config.toml
num_hidden_layers = 10
hidden_size = 256
num_attention_heads = 2
num_key_value_heads = 2
head_dim = 128
intermediate_size = 1024
vocab_size = 726
hidden_act = "tanh_gelu"
norm = "layernorm"
norm_place = "pre"
norm_eps = 1e-06
positions = "learned"
qk_norm = false
attn_scale = 0.0884
bias = "all"
tie_word_embeddings = true
parallel_block = false
init = "normal"
init_std_qkv = 0.0161
init_std_o = 0.0036
init_std_up = 0.0161
init_std_down = 0.0036
optimizer = "muon_variant"
learning_rate = 0.0161
lr_mult_o = 3.0
lr_mult_down = 0.7
beta1 = 0.9
lr_head = 0.0123
max_grad_norm = 1.0
warmup_steps = 200
schedule = "wsd"
decay_fraction = 0.582
decay_shape = "sqrt"
final_lr_fraction = 0.05
batch_tokens = 65536
max_seq_len = 512
doc_mask = true
train_tokens = 362200000
max_steps = 5527
dataset = "wikipedia_en"
MLP neurons of a small language model. Each row is named by its layer, matrix (up: input weights; down: output weights) and neuron, and shows model dimensions 32-159. Each number is 128 + 24 x the weight over its row's rms, rounded and kept within 0 to 255.
After each neuron's rows, "fires before" lists the tokens most often just after its 100 highest values on Wikipedia text that the model never trained on. A number after a token or word is its count.

L2.up361 [104 135 166 122 124 141 116 116 134 144 102 128 148 149 100 158 136 147 163 128 123 145 145 158 105 115 103 158 120 120 138 143  92 125 111 129 119 119 101 122 104 148 115 132  62 133 112 132 139 113 138 156 127 151 156 166 143 129 120 162 123 144 164 128 114 129 155 139  91 107 119 107 105  81 171  74 150 166 150 126 141 110 123 135 117 155 133 135 123  97  89 133 117 142  89  87 131 184 117 129 139 128 108 129 136 128 164 124 119 161 116 131 144 140 148 108 130 124 131 109 156 122  89  88 118 101 102 144]
L2.down361 [133 153 131 114 137  92 132 103 135 132 140 135 126 132 147 154 118 106 141 162 132 158 111 142 116 115 102 157 103 102 113 170  99 123 139 146 114 113 123 170  97 168 132 147 107 121 146 161  96 166 156 127 147 136 137 142 122 148  91 126 116  92 135 166 117 140 149 126 106  92 133 133 141  85  80 114 124 155 134 162 113 134 115 131 106 154 136 132 138  96 102 135 143 118  93 136 139 145 136 129 134 119  99 124 147 172  99 135 107 101 121 115 124 163 151 130 126 204 153 127 144 135 155  79 131 138 153 114]
fires before: "y" 13, "ra" 13, "er" 11, "ic" 9, " the" 6, "ied" 6

L2.up913 [143 206  91  96 149 110 137 105 161 165 125 139 150  96 149 142  97 139 139 152 120 141 148 125 127 114 146 131 141 152 153 113 157 128 120 137  96 139 117 121 163 166 106 143  89 120 140  85 180 126 144 139  85 150 111 125 125 111 145 133 136  92 142 124 141 140 131 165 113 118 137 172 150 140 129 125 185 131 151  95 118 116  77 143 133 109 138 121 139 140 121 123 101  94 152 138 117 144 109 177  85 156  97 119 121 120 152 135 133  95 128 122 147 145 122 110 120 100 122 129 151 139  98 105 113 122  94 154]
L2.down913 [102 147 124 113 124 116 132 115 161 155 110 104 136 135 167 134 116 113 116 150 120 128 174 139 110 116 135 111 169 158 160 116 118 116 135 149 115 139 122 131 173 118  97 168 136 138 122 108 134 135 184 134 106 157 102  87 135 141 143 165 170 127  77 140 107 138 113 153  84  84 146 184 121 147 103  98 149 155 151 131 125 140 108 131 142 142 150 141 127 148 133 155 126 119 199 147 139 122 109 173 122 118 147  95 130 145 144 131  94  91 141 134 137 144 164 130 122 118 109 144 129 102  88  95 103 138 135 189]
fires before: "t" 20, "m" 19, "ch" 16, "ound" 8, "g" 6, "r" 6

L4.up483 [142  89 141 142 143 140 143 141 140 145 151 126 144 142 137  90 165 142 174 137 176 135 117 120 149 124 114 167 128 119 146 115 132 129 150  97 169  96  95 116  70 102 155 122 155 131 148 154 106 128  71  92 139 100 137 117 113 130 152  99 133 127 123  76 125 124 131 110  83 170 121 111 139 132 121 139 114 159 119 119 133  98 132 141 136 116 104  85 137 138 126 123 101 129 191 162 103 120 118  80 128  72  76 156 118 121 152  85 102 125 131 140 108  81 121 116 127 123 122 175 146  99 141 122 141 123 125 134]
L4.down483 [152 123 143 145 147  98 116  98 142 126 139 147 138 127 169 120 132 157  90 131 113 100 138 135 131 139 150  86 128 113 132 176 119 128 127 100 119 119  81 142 143 153 137 126 186 127 173 142 104 186 167 106 128 110 113 149 143 108 121  72 152 128 129 111 140 118 168 115 140 157 150 152  92 139 119 118 110  85 143 169 168 130  98 114 107  81 141 109  75 122 148 131 121  63 135 135 121 123 137 127 168  93 120 147 156 122 116 145 131 127 120 119 120 119 157 106 121 121 117 142 117 110 107 132 162  73 140  85]
fires before: "es" 16, "b" 9, "e" 8, "ing" 7, "ber" 7, "en" 7

L2.up206 [149 157 157 115 153 153 100 131  90 122 124 127 141 156 116 114  79 182 118 117 116 138 126 166 126 140 142 128 151 164 160  91 101 147 140 118 138  79 135 102 149  80  92  83 109 134  95 124 123 117 120  87  94 172 157 145 115  75 104 171 129 163 134 168 118 124 128 118 125 103 136 114 141  84 151 137  87 127 133 124 151  98 117 130  98 113 129 164 114 144 110 147 136 144 101 100 122 153 126 170  99 133  84  97 139 131 123  82 154 133 124 129 147 122  95 135  82 130 131 126  97 125  66 116 118 164 119 124]
L2.down206 [153 167 106 138 121 154 142 111 143 167 104 169 143 140  77 138 119 143 102 130 177 114 112  86 137  87 114 118 117 113 172 139 136 138 107 157 179 118 140 140 113 139 126 108 139 107 148 104 123 137 102 166 102 106 176 103 103 123 139 126  96 157 172 167  94  99 105 164 126 119 129 157 150 129 162 143 102 109 124 103 108 160 175 165 105 146 127 102 198 114 119 129 132  83 114 110 104 153  97  96 104 111 136 109 146 136 126 100 104 123 121 110 136 138  87 118 113 144 156 172 116 130 160 146 128 128 105 115]
fires before: "ed" 16, "e" 13, "ason" 9, "o" 9, "ation" 6, "%" 4

L2.up111 [ 82 129 146 146 122 137 151 111 150 126 115 153 151 102 133 128 141 111 124  98 126 138 142 175 120 117 129 146 133  84 129 143 107 117  99 118  78 117 131  95 115 123 148 125 121 164 127 164 169 119 138 150 105 144 132 165 118 144 135 108 138 116 125 114 115 138 135 161 126 188 156 131 109  89 145 134 139 132 137 174 112 180 151  99  97 129 162 166 132 158 125 157 152 109 120  95 141 163 132 102 139 132 137  87 146 138 118  80 145 155 135 144  76 110 126 134 154 100 122 156  97 111 102  77 146  95  90 107]
L2.down111 [ 90 165 152 107 177 153 145 138 131 131 100 112 129 128 144 153  99 122  93 117 131 127  91 134 144 124  90 142 124 135 156 129 132 111 107 157  83 114 136 151 104 127 137 110 116 127 109 119 154 133 128 103 150 148 108 154  82 162 129 133 144 146 152 156 135 140 140 143 131 178 144 107 129 137 129 125 113 118 147 112 130 147 149 145 111 143 170 132 130  93 125 159 125  94  99  84 149 158  98  93 128 128 166 117  97 151 149 148 143 132 141 147 103 146 108  88 145 123 115 140 115  87 159 119 144 101 110 126]
fires before: "n" 14, "t" 11, "y" 9, "al" 6, "ch" 5, "g" 5

L2.up1021 [131 124 119 134 126 129 140 158 133 155 128 119 183 147 143 121 122 109 135 158 127 138  99 108 134 173 151 148 145 124 190 116 139 111 139 140 135 116 161 206 129 103 112 137 149 104 164 138  84 141 121 141 143 136 169 117 116 116 112 147 170 163 119 171 107 116 132 113  92 119 184  96 160 151 126 126 127 104 137 131 112 114 151 158  66 137 118  85 134 135 111 129 112 163 168 105 111 159  91 112 101  90  71 138 131 132 118 111 102  94 124 100 165 158 115 160 106 132 139 111 116 115 140 128 109 113 125 112]
L2.down1021 [123 141 165 138 127 137 143 110 123 126 127 108 131 113 133 152  98  78 116 182 146 126 155  89 163  98 124 145 129 133 145 160 110 116 140 121 135 147 119 117 102 114 155 137 120 119 156 106 203 117 100 153 131 128 103 150  61 118 168  79 126 120 110 130  96 131 127 109 117 141 141 134 145  92 166 148 179 149  68 137 105 110 116 110 118 126 104 114 124 145 123 145 129 125 119 107 113 132 149  76 112 103 137 139 120 116  83 156 141 110 104 124 172 175 129 131 133 149 133 119 134 115 141 124  86 115 129  94]
fires before: "ed" 26, "e" 14, "ice" 11, "es" 5, "ant" 4, "ing" 4

L2.up238 [152 146 191 137 157 125  98 129 130 124  92 142 149 129  87 169 179 115 118 161 118 148 121 165  91 107  93 141 128 123 140 152 130 114 113 115 134 109 126 136 108 119 105 154 106  91 156 164 145 167 169 133 116 152 137 138 161 131 121 133 171 123 113 157  81 193 145 110 142 107 124  67  87  96 185 115 138 129 148 160 108 134 114 125 122 156 125 113 157 163 110 138 130 155 124 121 127 162 111 145 156  84 140 120 136 137 119 105  96 113 119 112 142 106 122  78 141 112 143  84 127 145 120 107 134 134 110 103]
L2.down238 [131 145 169 142 160 107 129 120 138 103  94 153 163 120 130 171 143 114 129 147  95 153 113 154 118 101 118 147 121 121 120 105  94 111 143 151 120 135 123 145  67 152 129 159  92  93 134 163 121 176 181 121 128 147 136 157 133 133 105 111 146 113 156 168 101 185 129 122 121 125 126  98 117 106 167 111 166 152 145 136 114 127 141 137  98 128 149 111 166 136  79 131 110 169  96 181 151 137 131 126 159 114 120 135 116 162 102  86  82  99 115 109 134 120 136 116 150 163 166 125 104 135 126  87 122 135 115 106]
fires before: "e" 28, "ic" 16, "orn" 10, "f" 6, "ied" 5

L2.up786 [112 112 132 141 146 138 121 141 115 112 123 140 154 109 147 117 126 131 109 161 196 105 130 144 124 122 114  86  78 148 181 117 144 127 114 128 108 109 138 157 165 119  79 114 137  77 151 151 139 173 141 139 123 126 122 118 131 187 127  60 174 176 110 124 133 178 141 159 135 179  94 110 121 116 110 160 153 127  99  94 141 163 107 112 116 119 155 141 132 105 147 118 130 154 131 124 172 134 107 116  55 171 138 115 101 126 131 149 106 125  90 147 151 139 104 155 153 109 110  97 189 136 133 155 128 125 169 146]
L2.down786 [ 96  67 149 129  75 123 152 146  88 119 116 117 130 150 148 125 107 102 121 177 149 133 116 107 138 129 116 142 112 115 112 100 112  96 105 132  68 136 125 136 133 138 101 104  97 125 154 111 128 142 148 136 121 111 129 148 133 145 118 129 119 117 107 136 184 176 116 121 110 152 112 115 137 135 136 150 151 135 135 129 112 124 109 130 115 173 117 145 142 123 117 103 105 141 163 112 151 118 129 149 122 185 175 179 117 110 123 149 124 126 120 154 159 159 110 157 123  99 136  68 115 132 138 155 142  82 105 157]
fires before: "ember" 13, "ed" 12, "e" 10, "i" 8, "el" 7

L2.up559 [133 147 154 142 163 145 102 146 129 141 159  98 114 147  99  87 127 148 112 130 155 154 129 137  85 135  86 173 151 109  97 165 108 121 110 108 133 155  93 138 137 117 166 155 118  95 133 125 156 170 150 157 132 128 116 138 113 168 148  68 120 115  92 100 139 130 125 144 130 157  97 138 131 148 133 141 121  91 107 138  88 158  88 144 140 135  87 112 118 141 106  84  95 149 112 138 129 131 135 116  96 173 124 118 135 130 147 136 110 133 104 128 107 114 136 139 159 100 110 108 120 141 133 157  93 137 186  98]
L2.down559 [144 131 150 171 141 104 140 176 124 149 120 135  94 150 123 114 126 142 132 122 133 175 109 140  80 136 116 143 158 127 103 153 100 129 137 137 108 124 101 158 136 103 151 122 144  99 141 116 152 157 150 108 141 143 101 138 102 155 169  92 131 108 126 145 170 103 113 124 142 109  89 132 109 160 133  98  87 112 128 102  97 121 117 126 123 158  83  90 127 145  94 131 113 147  90 146 130 110 107 146  89 168 107 133 108 121 130 131 123  91 130 150 102 145 116 116 146 116 113 125 102 141 134 117 139 144 163  92]
fires before: "e" 25, "ition" 12, "s" 11, "ed" 5, "ing" 4

L6.up382 [115 107 134 123  86 108 138 124 121 102  89 127 127 131 118 143 129 149 123  92 115  99 131 154 136 122 121 161 127 104  83 179 107 179 186 183 117 138 145  77 101 137 127 160 120 114 146 113 150 102 140  91 119 107 159  94 134 144 110 140 127 165 133 160 123 105 123 132  85 127 123 127  99 160 127  97 121 129 130 112 124 129 107  99 114 132 140  96 152 133 150 124 120 150 153 147 123 109 156 126 160  69 122 139 108  99 138 105 165 127 129 125 154 120 119 122 143 142 113  67 163 145 163 185 103  96 132 152]
L6.down382 [101 143 125 139 149  91  75 158  93 154 139 153 129 136  92 110 125 106  97 152 111 102 172 115 157 146 150 148 138 153 119 154 152  93 100 103 132 147 143 154 147 133 119 106 124 111 136 184  67 140 102 135 148 114 109 169 152 100 131 123 134 164 132 125 145 118  91 117 163 137 147 135 137 137 133 152 119 174  81 140 128 170 176 142 128  95 104 121 122 146 119 131 113 101 129 109 130 152  93 117 141  88 100 147 131 122 102 138 142 134 119  91 129 106 121 156 124 125 174 102 175 100 113  79 149 149 158  90]
fires before: "y" 19, "r" 10, "n" 10, "og" 5, "f" 4, "ess" 4

L4.up993 [126 154 122 141  99 114 112 134 144 151 116 104  87  75 151 137 159  92 152 134 152 150 153 174 133 147 131 124 153 119  88 153 146 123 132 127  84 150 118 122 123 151 132 143 140 133 128  90 144 161 109 102  89 138 106 113 142 125 125  85 119 134 158  74  96 135 108 157 116 144 127 169 115  84 112 119  71 104 116 135 128 130 153 151 113 166 119 137 141 115 135  99  82 175 136 146 104 132 145 107  90 111  94  94 127 143 136 168 114 141 156 128 119 140 133 115 125  48 138 124 133  83 115 122 143 151  64 151]
L4.down993 [170 165 121 125  89 132 101  98 119  84 104 163 131 119 144 118 150 141 128 147 118 118 119 142 148 134 132 167 134 178  97  79 149 127 125  96 119 108 126 154 129 154 110 186 131 101 158 177 147 101 110 155  84 140 106  62 118 182 144 170  83 136 134 129 115 187 122 123 117 102 125 139 145 143 155 133 118 116 150 112 143 122  89 122 128 132 121 130 149 107 115 129 108  91 105 124 131 126 150 155 112 124 143  87 124 148 123 126 137  91 107 106 148 140 194 122 107  83 107 144  98 130  84 105 145 114 134 119]
fires before: "t" 17, "n" 15, "ch" 8, "ry" 6, "if" 6, "te" 4

L2.up591 [156 163 126 124 175 119  76 116 137 140  71 146 130 161 114 146  85 118 103 146 143 147 132 146 118  93 122 163 107 122 144 144 104 114 138 126 121 163 154 110 128  71 126 157 127 132 140 154 167 155 136 189 129 142 147 134 148 124 108 131 148 111 140 162 114 130 132 142 147 143 141 107 127  84 131 145 136 100 141 135 100 140 131 129  93 107 109 157 122 138 132 172 125 160 128 140 170 134 124 131 102 114 139 106 123 119 136 136 124 134 116 112 126 107 147 126 123  85 133 116 130 127 163  97 152 105 132 131]
L2.down591 [169 166 100 152 160  97 111 113 156 122  88 163 131 145 162 182 106 118  54 155 150 133 101 161 100 104 143 138 138 165 149 124 111 106 134 122  97 134 157 157  87  91 117 137 141  69 147 161  93 143 105 147 151  95 118 127 124 105 125 165 133 102 126 120  87 127 141 118 161 118 119  92 107 128 143 133 136 139 141 101 122 120 120  88 129 107 127 134 144  88 115 143 125 136 144 116 148 108 111 120 188  76 158 103 123  98 105 138 147 143 135 133 137 144 130 143 129 125 146 142 126 103 137 115 130 155 131 103]
fires before: "e" 27, "ic" 15, "y" 7, "fer" 6, "ied" 6, "orn" 4